Part of a small language model's weights: MLP 1536 tanh GELU, 25.4M parameters.
MLP neurons of a small language model. Each row is named by its layer, matrix (up: input weights; down: output weights) and neuron, and shows model dimensions 80-143. Each number is 128 + 24 x the weight over its row's rms, rounded and kept within 0 to 255.
After each neuron's rows, "fires on" lists the tokens most often at its 100 highest values on Wikipedia text that the model never trained on; "fires after" lists the tokens most often just before its 100 highest values on Wikipedia text that the model never trained on. A number after a token or word is its count.

L7.up1532 [135  93 121 191 125 117 146 115 103 130 114 116 119  89 134 155 131 108 110 113 146 125 127 122 118 140  60 105 121 155  99 141 144 113 116 165 119 103 107 102 186 178 146 122 139  88 131 100 129  94 159  75 140 169 155 143 138 136 156 119 130 106 136 113]
L7.down1532 [183 153 120 138 131 145  89 115 131 111 138 181 109 132 115 100 138 142 131  84 169 133 131 122 115 136 102 141 109 150 118 137 111 118 130 119 148 151 152 132 146 136 134 125 113 127 174 104 123 145  96 131 162 159 125  93 107  84 140  99  86 131 126 120]
fires on: "1" 45, "or" 22, "in" 6
fires after: "–" 34, " re" 11, "-" 7, " over" 5, " pri" 5, "av" 5

L8.up1107 [120 133 124 167  95 142  96 119 115 126 126 124 111  83 138 126 156 115 144 123 125 110 129 141 127 111 142 143 112 199 122 135 136 123 121 108  87 119 120 135 155 159 140 122 119 121 130  95 109 139 129 161 147 135 138 172 133 136 154 136 132 112  97 120]
L8.down1107 [ 82 142 127  97 135  93 131 164 127 147 141 114 113 124 120 132 100 135 115 123 129 137 173 101 154 147 120 130 166 147 109 116  73 118  85 121 136 158 112 128 141 122 134  99 109  96 103 150 163 149  99 130 134 157  93 119 130 121 146 128 124 125 144 106]
fires on: "\n" 67, "f" 10
fires after: "===" 29, " ===" 22, "==" 9, "====" 6, " ==" 6

L3.up131 [145 133 107 101 125 136 132 141 119 113 134 116 126 159 108 166 165 144 114 130 131 147 126 102 153 111 134 124 192 151  95 108  68 105  95 124 104 140 101 140 140  98 100  87 118 132 117 136 115 113 124  85  94 108 116 135 152 139 146 128 140 157 123  71]
L3.down131 [119 149 145 106 101 104  95 120 123 176 139  94 104 121 114 108 160 144 104 182 163 132 156  90 171 113 133 123 198 126 137 150 110 125  90 107 114 165 129 140 143 124 152 137 118 150 129 141 121 159 148 105  80 126 141 100 122 125 104 109 150  84 128 137]
fires on: "2" 25, " American" 20, "3" 14, " | " 8, "American" 7
fires after: " | " 40, ")," 10, "\n\n" 7, "; " 6, "." 5, "0" 5

L3.up557 [149 126 133 116 129 143 128 181 125 145 146 126 105 138 125  81 153 107 124 123 146 103 100  88 106 109 124 151 115 130  95 137 163 130 146 117 109 127 130 121 118 138 148 114 130 126 126  90 123 151 122 136 176 109 178 135 169 131 149 143 118 147 108 112]
L3.down557 [147 148 109 130 123 177 145 120 122 162 106 125 159 146 144 126 131 122 150 119 112 173 156 120 101 117 126  91 161 154  93 112 105 119 146  91 123  85 112 145 105 136  99 124  94 122 109 143 100 134 140 155 118 154 140 129 174 160 121 117 137 144 148 137]
fires on: "\n" 67, "\" (" 11, "1" 8, "==" 8
fires after: "==" 28, "===" 15, " ===" 11, " ==" 9

L8.up43 [114 135 107 115  66 129 135 126 145 141 142  92 126  53  86 140 142 105 121 101 133 124 138 148 120 104 167 126 104 149 148 149 170 101 123 104 132 108 126 145 140 106 108 164  83 116 129  99  78 130  87 114 157 149 131 157  91 179 135 117 133 143  90 121]
L8.down43 [110  90 140 131  81 162 130  98 130 118 146 112 143 184 136 144 129 107  86 136 113 127  92 151 125 113 124  79  76 127 160  98 163  93 118 167 121 111 146  83 156  99 128 112  50 122 151 145 147 145 120 106 142 154 140 117 137  77  95 135 124 169 129 105]
fires on: "2" 27, "3" 11, "4" 11, "9" 10, "1" 8, "6" 8
fires after: " " 46, "-" 7, "1" 6

L4.up601 [130 140 117 177 148 106 138 109  90 113 112 115 133 107 118  87 157 151 127 133 105 146 100 133 116 153 134 133  81 136  80 146 108 120 138 118 126 110 120 129 111 127 126 103  98 113 109 130 139 141 151 120 155 132  89 107 142 173 160  82 100 161 144 118]
L4.down601 [207  99  96 145 146 133  83  91 106 106 170 168 144 131 114 108  90 138 101 143 117 124  86 137 118 106 139 115 152 127  98 114  90 127 126 144 143 121  83 144 151 137 168 136  93 123 139 172 130  96 109 125 131 162 128 129 147 114 151 119 117  98 130 141]
fires on: "1" 29, " March " 12, " January " 8, " July " 7, "2" 5
fires after: " in" 15, " in " 12, " (born " 12, " on" 10, "On" 6, " May " 4

L7.up666 [140 120 128 164 133  94  96 114 142 127 146 120 177 155 153 110 136 116 107 136 154 125 125 149 151 127 108 129 118 121 114 111  85  85  96 130 152 116  86 159 139 166 173  82 114 136 114 114 136 135 132 114 142 131 123 132 158 130 146  95 121 126 159 128]
L7.down666 [167 100 116 115 115 136  70 116 113 125 114 139 157 143 153  96 126  96 104 160 146  83 126 138 114 117 133 118 166 144 110 130  91 119 175 127 132 113 111 112 154 151  88  92 111 167 132 132  84 151 115 113  94 105 115 124 126 149 134 114 128 158 108 143]
fires on: " on " 14, " April " 10, " June " 9, " March " 9, " May " 8, " July " 7
fires after: " on" 27, "On" 11, " On" 8, "\n\n" 5

L3.up957 [112 125 105 157 105 136 110 155 123 172 100 138 144 131 155 129 164 107 111 132 135  85 103  92 103 115 128 113 162 126 150 172 140 111 121 129 126 117 130 109 119 213 166 122 109 113 143 125  83 179 123 131 121 127 175 146 150 130 123 158 153 119  97 125]
L3.down957 [120 120 131 133 161 142 113 111 147  97 103 116 162 113 172 125  94 130 132 139 122 111 125 128 133 131 147 124 137 121 146 114 135 104 113 162 104  98  93 185 160 124  84 121 119 111 151 145 145 136 111 138 118  90 137 136 165 125 171 138  94 156 118 117]
fires on: "\n" 89, "." 6
fires after: "==" 37, " ==" 17, "===" 13, " ===" 11, "==History==" 6

L3.up935 [129 112 133 166 124 114 123 107 107 101  88  96 114  84  98 148 116  90 140 142 187 132 134 140 120 101 124 128 167 105 146  97 116  77 129 101 105  97  96 180 136 144  92 132  97 107 162 108  70 115 102 165 124 125 152 142 127 170 218 103 122 117 126 126]
L3.down935 [106 135 103 139 136 113 157 112 122 162 135 125 164  81 160 154  94 111 103 147 158 142 154 139 100 128 135 149 104 132 132 121 103 167 141 142 144 157 135 101  84 102 138 157 133 150 126 163 152  95 128 103 117 161 164 127 128 111 169 128 179 103 126 105]
fires on: "1" 15, "2" 12, "–" 11, "/" 10, "4" 7
fires after: "; " 26, " | " 15, " " 7, "0" 6

L4.up378 [199 127 125 141 116 110 128 146 166  76 120 118 144 160 104 172 161 131 139 134 100 152 134 104  91 107 138 134 149 124 131 116  97 127 120 114  96 116 105 142 133 119 109 108 136 150 119 144 142  96 104 123 105 110 143 109  99 156 149 101 159 175 115  67]
L4.down378 [102 169 135 111  88 183 139 120  82 128 112 116 117  85 122 112 140 146 101 139 144 123 128 142 133  93 110 134 157 106 128 118 126 162 134 135 120 173 116 104 123 119 123 104 167 176 114 147  65 171 137 145  97 144 124 141 127 107 118 176 146 133 104 124]
fires on: " | " 18, "; " 15, "1" 13, " of" 10, "2" 10, "3" 7
fires after: " | " 29, "0" 13, "4" 7, "%" 6, "; " 6

L7.up47 [130 121 103 183 118 140 129 104 163 132 125 119 133 107 116 157 152  95 144  80  84 135 148 106 128 152 127  86  78 144  79  92 144 120 113 121 131  93 110 146 137 138 136 145 118 115 131 106 111 133 146  95  95 112 153 140 140 166 136 104 145 142 152 108]
L7.down47 [ 86 142 112 152 142 112 103 150 161 160 119 106 165 116 143 145 125 159 122 121 123 114 168 115 113 145 104 104 111 139 102 141 107 133 103 103 127  84  90 151 109 125 106 138  97 126 127 117 108 104 133  95 186 137 143 129 135 136 161 153 123 127 143 119]
fires on: "2" 19, "1" 19, "9" 9, "8" 7
fires after: ", " 15, "1" 12, " March " 11, "2" 10, "–" 5, " September " 5

L8.up918 [115 112 143 157 188 140 147 153 104  97 119 116  99  88 169 157 141 149 131 132  76 107 155 126 109 152 135 158 111 139 123  98 112 136 144 124  90 139 106 163 133 187 148 100  96 165  88 116 139 180 108  96 127 148 115 148 138 113 136 129 133 117 119  98]
L8.down918 [153  73 153 124 129 116 141 139 145 164 154 127 141 104 161 154 148 135 116  95 148 112 114 118 119 155 134 147 146 136 129 147 113 145 106 125 130 135 157 150 113 112 144 155 148 113 187 126  88 128 156 121 155  84 102 151 160 159 127 161 118  89 130 144]
fires on: "le" 23, "ot" 10, "ar" 8, "ow" 8, "l" 7, "it" 5
fires after: " Sh" 16, "h" 11, " sh" 10, "t" 9, "ch" 4

L3.up797 [148 133 119 168 156 126 126 139 114 104 119  83 148 120 131 126 117 127  89 133 107 122 146 135  89 131  97 138 150 147 111 123  95 114 132 103 134  93 122 142 145 166 149 115  70 140 110 104  90 145 135 105 100 124 156 153 169 114 173 179 134 155 132 102]
L3.down797 [129 144 142 115 184 124 125 135 151 144 124 158 118  82 130 168 101 147 123 118 134 143 165 128 151 130 132 174 100 120 158  86 120 154 174 147 129 104 166  87 115 118 139 163 158 164 106 195 157 149 157 143 115 146 158 125 169 142 124 144 115 126 127 146]
fires on: "\n\n" 15, "-" 11, "|" 11, "." 11, "===" 8, "==" 7
fires after: "\n" 30, "\n\n" 18, "." 6, "===" 4

L3.up308 [184 123 145 138  87 115 159 120 127  93 134 103 111 134 128 159 157 110 116 135 134 169 149 130  79 159 101 124 160  96 126 151 109  79  94 128 124  86 103 173 149 112 130 107 100 133 125 127  76 129 126 110 124 168 139 143 122 138 182 106 158  91 104 102]
L3.down308 [ 98 123 115 139 166 120 147 127 122 144 124 156  96 114 101 135 108 117  98 117 131 111 149 161 201 162 126 148  99 113 104 140 138 117 196 152  77 122 148 138  77  89 141 148 132  97 103 125 117 202 139 150 167 152 156 152 140 112 127 141 149 122 135 116]
fires on: "4" 12, "3" 11, "8" 8, "6" 7, "7" 6, "5" 6
fires after: " | " 73, "; " 20, "0" 6

L7.up629 [160 127  94 141 153 101 109  92 107 118 127  91 124 179 130 105 160 136  94 131 145 103 123 157 137 152 146 113  81 157  75 105 111  98 116 118 109 168  59 123 143 116 179 110 128 147 116 142 179 145 133 132 130 120  80 141 147 100 140  95 134 140 161 103]
L7.down629 [126  94  88 148 119 128 108 125 137 145 177 152 122 133 140 133 153 111 111 120 151 144 133 136 113  98 133 130 122 153 118 185 101  68 128 148  90 104  98  62 142 141  93 105 139 173 110 151 118 116 158 127 120 111 136 137 155 124 147 122 121 150 112 133]
fires on: " March " 12, " June " 10, " life" 10, " May " 8, " April " 8, "iography" 5
fires after: " on" 27, "On" 11, " On" 11, "Personal" 6

L3.up742 [173 169 144 142  90 156 138 117 129 140 135 134 118 139 153 140 121 100 126 114  90 137 125 118 116 108  87  99 166 145 172 114 133 123  91 103 139  97  93 134 166 150 153  87 151  99 178 109 137 138 147  99 141 145 120 146 113 114 123 133 122 117 149 120]
L3.down742 [153 148  95 111 165 100 102 133 122 121 141 181 119 124 120  98 123 114 108  89 126 129 115 120 152 164 149  87 179 130 156 155 156 105 147 139 108 151 119  86 124 147 150  84 149 126 159 162 111 133 119 122 104 132 155 134 128 157 130 102 153 130 120 116]
fires on: " ESP" 16, " X" 13, "an" 11, " Pan" 10, " President" 8, " San" 7
fires after: " |" 36, "|" 6, "019" 5, " comp" 5, " first" 5

L8.up1002 [ 96 101 140 163 105 141 113 144 138 153 117 120 118  83  85  82 125 148  89 134 141 144 188  79 143 109 120 127 159 169 127 118 163  80  64 120 108 112 139 111 147 146 150 134 124 104 149 152 125  79 119  98 136 159 158 175 117 139 148 165 128  96 131  74]
L8.down1002 [173  94 120 131 137 125 153 108  92  75 151  99 136 153 143 128  91 140 184 111 137 146  83 143 127 129 137 138 132 146 143 139  90 121 144 181 132 130 134 157  91  96 137 147 154 140 131 100 165 100 133 141 130  84 139 140 136 113 134  75 109 146  69 108]
fires on: "9" 30, "1" 13, "ak" 6, "ad" 6, "g" 6, "ed" 5
fires after: "1" 33, "re" 9, " Re" 7, " bre" 5, " ne" 4, " | " 4

L3.up120 [142  85 144 125 142 141 159 112 135  83 153 127 151 124  95 164 133 144 138 144 133 121 145 126 158  87 129 142  96 100 148 111 107 117 136 130 102 126  89 137 103  95 151  99 119 110 109 130  91 125 157 105 130 142 143 134 151 126 173  93  95 123 105 133]
L3.down120 [178 125 101 127 126 122  99 120 117  92 140 130 142 124 139 127 110 128 175 116 117 168 131  93 103 107 118 114 120 122 138 155 103 146 110 123 126 144 115 116 119 140 114 141 106 119  80 130 135 128 140 122 119 131 132 112 124  89 120 137 107 141 113 130]
fires on: "1" 42, "2" 20, " |" 6, " | A" 5
fires after: " | " 30, " (" 18, ") | " 5

L4.up970 [170 156 117 171 134 167 144 108  96 185 162 126 152 122 141 132 131 136 139 123 150 176 166 124 151 141 128 136 193 125 149 135  88 107  96 129 116 124 106 125  96 118 122  82 105 110 144 131 121  79 123  84 166 127 107 179 112  98 148 139 161  96 132 130]
L4.down970 [139 140 140 110 141  95 148 141 158  93 135 174 158 135 131 111 140 135 111 110 108 113 137 137 160 124 115 104 130 111 114 154 158 147 163  92 127 113 117 111 154 152  94 113 113  90  88 194 129 140 124 149 104 120 167 103 135 119 114  89  91 116 148 139]
fires on: " He" 34, " For" 9, " She" 7, " I" 7, " and" 4, " A" 4
fires after: "." 76

L3.up393 [152 146 143 113  95 131 137 121 127 170 118 145 143  97 107 184 143 180 138 188  93 126 113 113 131 106 126 133 162 140  99  88 112  96 118 108 116 109 101 136 140 144 102  95 147 136 113 139  75  88  76 109  87 112 128 133 127 164 129 142 129 145 127 101]
L3.down393 [135 121 156 122 120 131 114 144 101 168 177 130 100 113 141 181 157 141 140 121 188 114 110 137 145  99  76 133 145  85 136 113 143  98 108 147 120 155 116 138 128 117 155 165 144 137 123 167 119 129  71 112 203 123 125 120 117 101 122  84 124 152 104 110]
fires on: "-" 81, ":" 16
fires after: "\n" 81, " Rank" 4

L7.up360 [159 138  99 155 125 119 152 121 132  61 145 132 143 105 138 143 123 119 125  68 145 133 133 128 125 121 143 131 121 140 137 105 167 121 154 117 125 101 139 123 116 157 132 100 160 116 124  97 105 147 132 116 109 154 143 133 147 125 120 106 141 126 133 116]
L7.down360 [121 152 107 134 118 100 135  97 150 124 186 138 115 147 184 185 126 157  98 107 120 104 129 181 145  94 114 126 139 146  95 112 109 162  90 163 139  98 139  86 114  98 137 114 139 141 121 140 124 110 140 147 115  97 150 157 119 110 112 105 115  94 119 104]
fires on: "1" 25, "2" 14, "che" 7, "G" 4, "0" 4
fires after: "–" 30, "-" 14, "ey" 7, "P" 4

L4.up538 [162 101 142 130 112 134 130 179 141 113 120  76 175 151 144 191 181 129 117 174 156 132 155  90 118  85 122 133 184 130 133 114  85 120 120 121  84 130 119 132 138 167 107  95  98 173 149 112 128 132 114 117 129 101 135 149 107 155 181  95 138 112  72  99]
L4.down538 [142 143 126 144 139 165 145 120 111 150 134 118 154  79  94  78 131 112 191 106 147  76 116 130 120 154 128 105 190  77 108 143 149 112 104 105 112 112  80 122 163  71 139 148 125 111 159 100 121 149 102  83 147 147 137 136 130 134 122 122 117 159 120 116]
fires on: "\n" 27, " | " 22, "; " 7, " He" 7, "\n\n" 5, " |" 4
fires after: " |" 18, "." 16, "0" 12, " | " 8, "5" 4

L4.up631 [161 107 123 106 180 124 101 144 129 164 129 114 136  98 102 167 127 123 147 157 112 123 157 151 118  95 161 166 171 150 111 107 113 127 130  96 129 137 122 143 106 138 101 105 114 136 123 153 116  86  82 146 107 156 143 128 162 140 139 128  83 128 125 111]
L4.down631 [146 122 109 131 131  94  67 153 123 139 168 169 120 175 166 159 154 165 109 123 103 113 126 120 124 128 117 108 157 123 154 107 144 140  98  97 131 147 111 124 152 172 123 189 145  96 126 148 118 140 101 129 111 129 139  95 125  93 113 139 119 158 145 107]
fires on: "-" 77, "- " 6, "  -" 5
fires after: "\n" 99

L7.up1409 [147 121  83 147 119 144 147 135 122 175 142 117 140 133 134 175 145 106 111 140 163 141 165 106 132  91 124 120 154 140 139 166 180 107 107 106 139 128 132 106 132 130 122 144 137 123 154 121 141 111  88 114 132  93  96 112 135 149 166 126 132 115  85 108]
L7.down1409 [102 125  78  86 150  83 129 131 112 167 122 110  95  92 118 119 135 168  93 152 141 126 144 103 163 125 125 109 121 138 110 186 104 141  71 116 103 130 127 101 143 121 130 172 103 132  93 132 132  97  97 107 132 132 113 148 147 133 143 100 117 118 137 129]
fires on: " |" 17, "|" 15, "| Party" 11, " | T" 8
fires after: "\n" 18, "\n\n" 10, "| Year" 7, "| No." 6, " Date" 5, "|" 5

L7.up144 [141  93 146 144  97 134 121 101 119  90 124 110 137 143 138  77 123 124 131 119  96  89  76 100 104 101 159 153  81 165 125 121 184 102 165 128 113 101 131 108 157 156  76 125 157  94 156 119 113 115 140 149 143 134 142 185 170 112 110 130 123 109  97 129]
L7.down144 [145 139 107 133 129 132  97 129 162 123 170 148 142 103 115 125  84  97 136 175 129 137 165  88 137 129 123 130 155 134 144 128 113  73 144 131 133 129 153 132 149 151  95 145 129  98 123 106 138 136 143 129 114 156 149 126  97 136 118 108 154 118 136 119]
fires on: "n" 23, "l" 10, "b" 7, "ol" 6, " L" 6, "av" 5
fires after: "iet" 23, "in" 11, "un" 6, "inc" 5, "ang" 5, "ug" 5

L8.up1385 [178 132 105 131 142 153 131 116 141  87 107  84 106 115  93 133  85  96 130 143  99 162 127 146 164 102 145 133 148 131  94  93 114 107  95 107 136 139  92 146 113 150 197 102 113 151 142  99 102 157 123  96 139 120 151 123 172 123 172 107 122  88 102 136]
L8.down1385 [132 129 134 125 150 103 136 132 151 148 130 133 114 168 148 154  63 135 149 130 134 134  90 139 132  79 108 117 134 121 174 105 148  88  97 131 103 120 169  99 129  97 158 110  96 100 120 149 145 133 124 111  94 120 107 162 121 137 129 104  79 160 141 134]
fires on: "1" 44, "4" 8, "5" 6, "46" 5
fires after: " " 26, " | " 22, "| " 10, "\n" 4, "- " 4

L4.up333 [161 147  95 113 111 117 111 106 124  91 140 114 131 139 123 148 140 157 148 129 109 176 111 132  78 149 126 132 140 129  81 118 112 133 146 119  81  91  89 156 105 123 144 127  91 121 146 140 125  90 119 108  82 183 157 107 125 180 109  85 115 165 109 118]
L4.down333 [123 114 154 157 131  96 142 123  65 132 167 162 134 124 143 134  85 158 113 154 144 119 132 154  80 154 109 104 128 135  91 151 105 154 121 130 159 133 168 138 120 121 198 151  85 160 118 143 107 111 169 178 185 149 145  99 143 122 126 152 152 123 142 120]
fires on: " | " 21, "." 20, ":" 19, " | ." 12, "2" 5, " " 4
fires after: " | " 16, "5" 9, "4" 9, "3" 7, "6" 6, "2" 5

L7.up547 [106 138 127 141 117 140 145 101 126 127 135 129 114  30 143 137 134  82 143 105 164 113 132  85 112 122 131 161 159 137 101  98 157  91 128  79  76 148 148 130 148 149 128 104 141 109 125  95 118  98 138 126 158 129 148 169 118 150 150 138 111 103 160 123]
L7.down547 [129  70 142 146 103 128 115 159 130 131 161 143 110 151 124 151 113 110 133  94 144 159 149 118 152 139 135 128 178 131 140 119  99 130 123 119 122 151 130 141 151  97 138 118 144 125 113 149 123 111 134 164 173 139 127 139 129  83 143 108 169 169 134 141]
fires on: "\n" 54, "and" 10, "2" 6, "ew" 5, "\n\n" 5
fires after: "===" 35, " ===" 24, " S" 14, "om" 4, " (" 4, "S" 4

L3.up707 [151 100 119 127 123 123 132 122 156 134 144 150 153 124 134 152 147 108 135 146  99 108 149  88 122 123 174 130 177 139 128 101 136 111 127  92 100 145 152 127 129 138 121  87 129 136 137 147 125 107  75 116 138 124 175 131 136 146 144 130 133 113 100  93]
L3.down707 [176 147 134 131 146 118  88 141 128 168 158 130 128 153 150  97 145  99  98 120 150 172 175 135 151 129 137 157 174 157 120 104 114 125  97 116 177 150 141 110 122  94 133 123 108 147 127 121 138 151 144  85 148 109  87 137 111 161 118  67  85 100 126 127]
fires on: " | " 34, "0" 22, " |" 14, " | — | —" 8, "2" 6, "- Website:" 6
fires after: " | " 31, " | — | —" 10, "0" 10, "1" 6, "\n" 6, "5" 6

L4.up1024 [173  69 133 155 148 145 101 133 122 143 123  92 140 153 107 160 135 137 170 111 116 176 132 102 135 104 163 137 101 106 121 119 135  92 161  93 125 106 139 108 172 145 115  56 128 136 120 123 144 110 104 101 138 102 141  97 156 150 178 101 123  99 143 141]
L4.down1024 [128  94 123 151 133  98  61 122  90 141 161 109 112 128 145 138 144 153 128 111 102 125 116 125 107 112 136 118 140 152  87 135 115 133 126 127 199 103 140  69 159 118 127 135  90 107  96 129 130 135  87 111 104  92  98 146 100  96 115 143 104 148 156 128]
fires on: "1" 24, "2" 23, " | DF" 7, "18" 7, " | F" 7, " also" 6
fires after: "\n" 15, "| " 12, "- " 11, " (" 9, " | " 4, " " 4

L8.up1147 [163  87 106  99  96 123 141 155 160 140 121 115 219  88 100 141 148 122 102 108 163 105 133  95 115 133 141 155 102 154 117 100 131 133  71 146 105  85 118 106 165 100  70 121 106  86 174 117  98  91 130 150 119 106 133 197 121 170 150 141 161 137 114 114]
L8.down1147 [147 127 137 155 130  92 109 134 174 126 143 100 123 109 149 123 145 124 117 152  99  94 138 139  70 163 124  94  75 145 119 120 145 148  85 142  99  91 145 192 140 125 131 124 111 127  91 124 127  97 177 115 105  93 115 134 114 152 154 147 109 144 103 102]
fires on: "9" 26, "8" 21, "5" 7, "6" 7
fires after: "1" 75

L4.up1216 [132 133 146 126 113 143 145 155 126 173 141 133 128  76 128 111 109  98 149 148 127 160 159  93 120 162 133 111  83 117  89 136 127 115 125  97 131 128 114 121 114 129 145 129 116 100 126 146 150 159 127 125 143 129 185 123 169 121 146 168 132 120 142  83]
L4.down1216 [126 104 161 174 187 122 108  82 139 110 139 109 172 111 107 112 110 171  85 148 112 148 130 110 142 139 117 117 115 137 154 157  81 113 122  87 138  84 129 127 158 107 144 130 113 145 126 118 119 106 151 116 122 152 169 151 159 173 102 135 119 100 158 137]
fires on: "2" 47, "12" 5, "15" 5, "8" 4, "5" 4
fires after: " March " 17, " June " 14, " October " 9, " January " 8, " November " 8, "′" 8

L3.up1295 [155 160 134 138  94 143 171 106 126 123 127 108 129 103 163 155 139 130 112 131 105 128 105 110 103 148 136  72 134 123  56 117  96 128 105 120  82 130 106 163 121 129 174 116 117 131 148 110 112 110 122 105 110  83 149 137 135 139 159 102 166 146 165 123]
L3.down1295 [137 172 140  99 114 162 120 112 128 126 126 108 128 122 110 128 114  96 144 115 127 101 102 129 126 133 134 153  87 122 139 147 119 137 155  93 135 168 107 111 132 150 120 131 122 126  77  93 130  99 154 122 137 120 124 105 123 114 154 116 142  90 154 139]
fires on: "0" 24, "1" 12, " |" 12, " | — | —" 9, "." 5, " | " 5
fires after: " | " 36, " | — | —" 9, "2" 7, "+" 4, "1" 4, "0" 4

L4.up43 [144 137 128 123 140 124 139 140 130 162 143 113 157 116 135 165 114 138 167 141 152 123 170  83 142  92  92 130 152 148 142 150  55 109  62 141 136 123 114 175 116 100 127 126  98 171 156 114 132  87  98 105 127 109 100 153 137 132 140 123 168  69  93 157]
L4.down43 [152 117 128 117 117 132 109  99 149 133 124 118 122 125 129 152 111 142 158 104 105  99 126 116 152 124 160 130 108 118  86 141 132 140 119 128 133 143 122 105 147 123  77 105 122  74 129 143 131 108 132 126  82 130 145 127 159 135  98 149 119 116 144 118]
fires on: " A" 17, " In" 10, " He" 9, " This" 7, " His" 6, " An" 6
fires after: "." 81

L3.up1454 [122 130 126 176 126 146 124 153 125 140 145 150 132 128 131 175 135 136 126 158 131 101 144  88 122  96  79 122 205 107 103  96 111 109  70 122 134 133 115 130 111 139 142 119 117 131 135 114  96 159 118 139 169  97 178 139 144 124 108 117 123 111 127  97]
L3.down1454 [145 138 150 125 138  84 116 135 101 177 119 112 129 119 133 126 149 141 113 102 153 157 136 120 138  80 117 105 134 114 179 147 109 137 112 116 121 105 146 131 137 127  71 129 126 155  96 117 136 164 132 102 103 148 120 129 150 127 155 130 143 119 116 114]
fires on: "B" 29, "| Party" 9, "American" 7, "|" 5, "| Year" 5
fires after: "\n\n" 42, "\n" 15, "==" 6

L7.up1404 [101 122 132 161 139  92 115  93  71 118 130 119 123 150 130 131 139 108 138 135  93 133 137 135 119 125 135 105 119 154 102 144 124  90  96 143  87 114 124  96  96 123 134  96 150 137 102 100 131 119 125  94 103 143 126 126 144  85 134 145 132 142 129  90]
L7.down1404 [130 122 112 109 107 101  60 137 164 132 120 131 124 132 138 135 118 139 104 137 122 130 148 107 129 132 119 125 136 174 163 115 108 105 146 153  96 149 106 140 138 166 126  93 144 127 102 132 127 116 106 125 132  97  99 160 149 132 119 130 104 140 116 127]
fires on: "ast" 17, "as" 14, "ict" 13, "az" 7, "ot" 6, "ect" 4
fires after: " P" 30, " p" 25, "p" 8, "le" 7

L7.up67 [118 134  76 139  76  90 152 145 159 151 123 112 105 100 129 136 113 126 147 119 126 128  77 113 140 137 141  84 138 132 109 104 160 118 112 157  89 118 109 149 137 128 158 101 129 107 139 117 116 128 121 124 146 100 142 164 144 128 123 136 157 146 134 127]
L7.down67 [124 105 154 144 112  89 118 136 117 141 130  87 156  90 117 121 112 113 147 144  79 114 122 116 162 161  94  98 137 147 106 119 140 131 115 131 106 107 109 139 144 123 120 118 150 113 115 107 123 143 137 133 123 162 104  87 180 108 136 109 139 141 157 144]
fires on: "\n" 95, "á" 4
fires after: " ===" 25, " ==" 25, "==" 22, ":" 9, "===" 9

L7.up476 [122 129 135 163  97 120 102 131  98 165 126 126 127  99 126 142 160 169 121 162 148 102 169  98  55 123 131  87 107 107 116 165 146  69 116 106 114 142 102 177 136 136 120 123 101 136 140  84 148 123  86  73 137 107 120 130 133 148 118 150 140 136 104  87]
L7.down476 [116 100 134  97 110  91 120 129  97 129 134 135  89 114 115 110 108 170 133  89 171 113 105 113  72 124 138  76 147  94 115 125 134 161 114 149 139 164 151 133 133 143 154 133 131 135 145 132 190 106 158 137 158 140 135 149 118  60 101 129 144 120 137 129]
fires on: "2" 57, "1" 23, "9" 13, ", " 4
fires after: " in " 23, ", " 19, "1" 15, "In " 11, " In " 6

L3.up664 [156 130 135 130 135 177 129 179 153 114  75 152 140 100  79 168 137 147 123 144 110 130 126 110  85 131 106 104 107  91 101 137 131 123 155 114 136  94 114 121 105 162 127 101 138 171 129 136 129 142  78 127 131 100 144 112 145  95 138 151 106 133 129 106]
L3.down664 [ 91 112 140 131 131 120 149 141 148 140 122 126 113 125  85 131 128 123 112 133 127 111 116 130 140  82 157 136 125 113 157 139 139 127 131 165  93 122 104  99 117 107 114 113 112 158 187 146 171 100  99 140 100 148  88 119 140 124 102  61 100 122  99 129]
fires on: "===" 22, " (" 18, "|---|---|---|---|" 10, "):" 8
fires after: "\n" 27, "\n\n" 21, "|---|---|---|---" 5, "(s" 4, "-" 4

L4.up773 [115 119 143 124 106 120 132 173 150 116 128 141 122 141 117 194 149 160 111 110  87  77 130  97  91 109 125  97 106 137 117 170 104 104 121 121 155 123 128 138 119 136 115 131 121 144 123 122 115 105 122 159 135  90 145 121 136 146  99 134 140 171 151  51]
L4.down773 [127 177 142 140 121 155 104 155 130 101 158 126 114 187  93 131 145 124 123  75 138 140 135 153  98 121  86 150 148 123 143 131 168 140 123 147 149 115 127 121 124 155 105 137  92  91 113 145 152 154 131 122 113  96 132  89 115 163 101 111 154 100 145 100]
fires on: "0" 32, "000" 9, "\n" 8, "1" 7, "010" 4, "%" 4
fires after: "." 29, "2" 19, "," 7, "==" 6